Weights of a small transformer language model.
Size: 8 heads of 32, MLP 1024 GELU, vocabulary 8192, 12.6M parameters.
Architecture: LayerNorm before each block, learned positions, biases.
MLP neurons of a small language model. Each row is named by its layer, matrix (down: output weights) and neuron, and shows model dimensions 112-175. Each number is 128 + 32 x the weight over its row's rms, rounded and kept within 0 to 255.
After each neuron's rows, "raises" lists the tokens whose logits its output raises most directly, leaving later layers aside.

L10.down192 [113  97 170 192 173 160 150 106 143  90 153 171 137 120  44 129 164 112 222 157 141 122  82 154 100 178  88 124 147 152  96  87 140 163 112  83  87 131  53  94 136 136 172 122 148 110 128 113 138 109 134 114 147 103  57  95 155  98 176 149 154 120 132 149]
raises: "own", "t", "ion", "onic", "on"

L8.down679 [173 125 120 136 124  88 139  99 151  88 153 115 141 150  87  66 129 128 131 130 140 142 157  86 136 114 110  85 155 134 153 174 120  64  76 146 119 120 160  99 191 126 130 153  78  94 139 194 134  65 197 157 119 120  90 107 126 121 107  98 131 173 125 156]
raises: "t", "d", "ts", "leg", "vers"

L10.down842 [159 149 150 177 115 153 138  47 115  64  82 179 161 123 154 135  89 126 144  99 125 110 114 143 169 150 162 189 117 133 166 123 105 149  98  96 173 184 146 203  96 209 131 119 131  97 103 177 166 110 131 108 169 160  98  99 179 148 135 145  95  68 116 124]
raises: "ing", "ability", "ee", "e", "ers"

L10.down859 [153 101 160 139  72 130 153 146 129  76 144 146 108 120 152 141 150 149  90 123 174 106 132 117  55 170 161  95  93 111 102 127 114  90 123 122  99 152  94  92  98 124 148 115 124 102 116 136 102 138 120 109  56 134 108 127 120 184 153 215 182 136 125 159]
raises: " from", " via", " by", " during", " against"

L3.down839 [147 137 155 116 131 158 139 111 170  62 105 172 144 136 102 157 120  93 162  77 125  51 145 139  99 110 118 114 129 134 153  62 169 120 136 146 165 126  81 128 136 145 156 125 127  92 113 129 163 144 109 115 134 186 181 207 128 177 165 148  98 132 123 145]
raises: "):", " centuries", "),", ");", " include"

L7.down871 [109  65 145 198 137  86 129 161 139 164 111  88 134  80 129 109 169 113  85 122 113 149 125 121 114 136 116 140 121 172 103 137 120  88 119 170 123 159 161 151 162 161 151  70  88 161 122 129 148  87  84 124 126  90 100 132 124  91 150  89  84  69 127  95]
raises: ".", ".\"", "|---|---|", "\".", " |"

L10.down811 [112 109 143  69 122 150 125 151 131 150 165 190 175  47 176  86 124  97  89 119 106 146 103 119  47 139 134 119 161  90 127 175  77 139 108 107  80 127 143  84 143 101 132  85 144 178  85 168 190 100 200 171 162 156 139 166 104  86 112 118 121 141 122 194]
raises: "el", "ies", "ic", "lic", "y"

L10.down655 [101 190 105 131  78 149 127  94 134 181 140 156 146 141 183 165 213 136 124  88 161 172 169 137 164 155 120  81  75 104 101 166 113 129 124 159 155  81 137 137 127  93 128 119 154 155 183 111 100 149 106 161  98 183 111 130 116  95 101 152  99 215 149  62]
raises: "cle", "cia", "pit", "citation", "ible"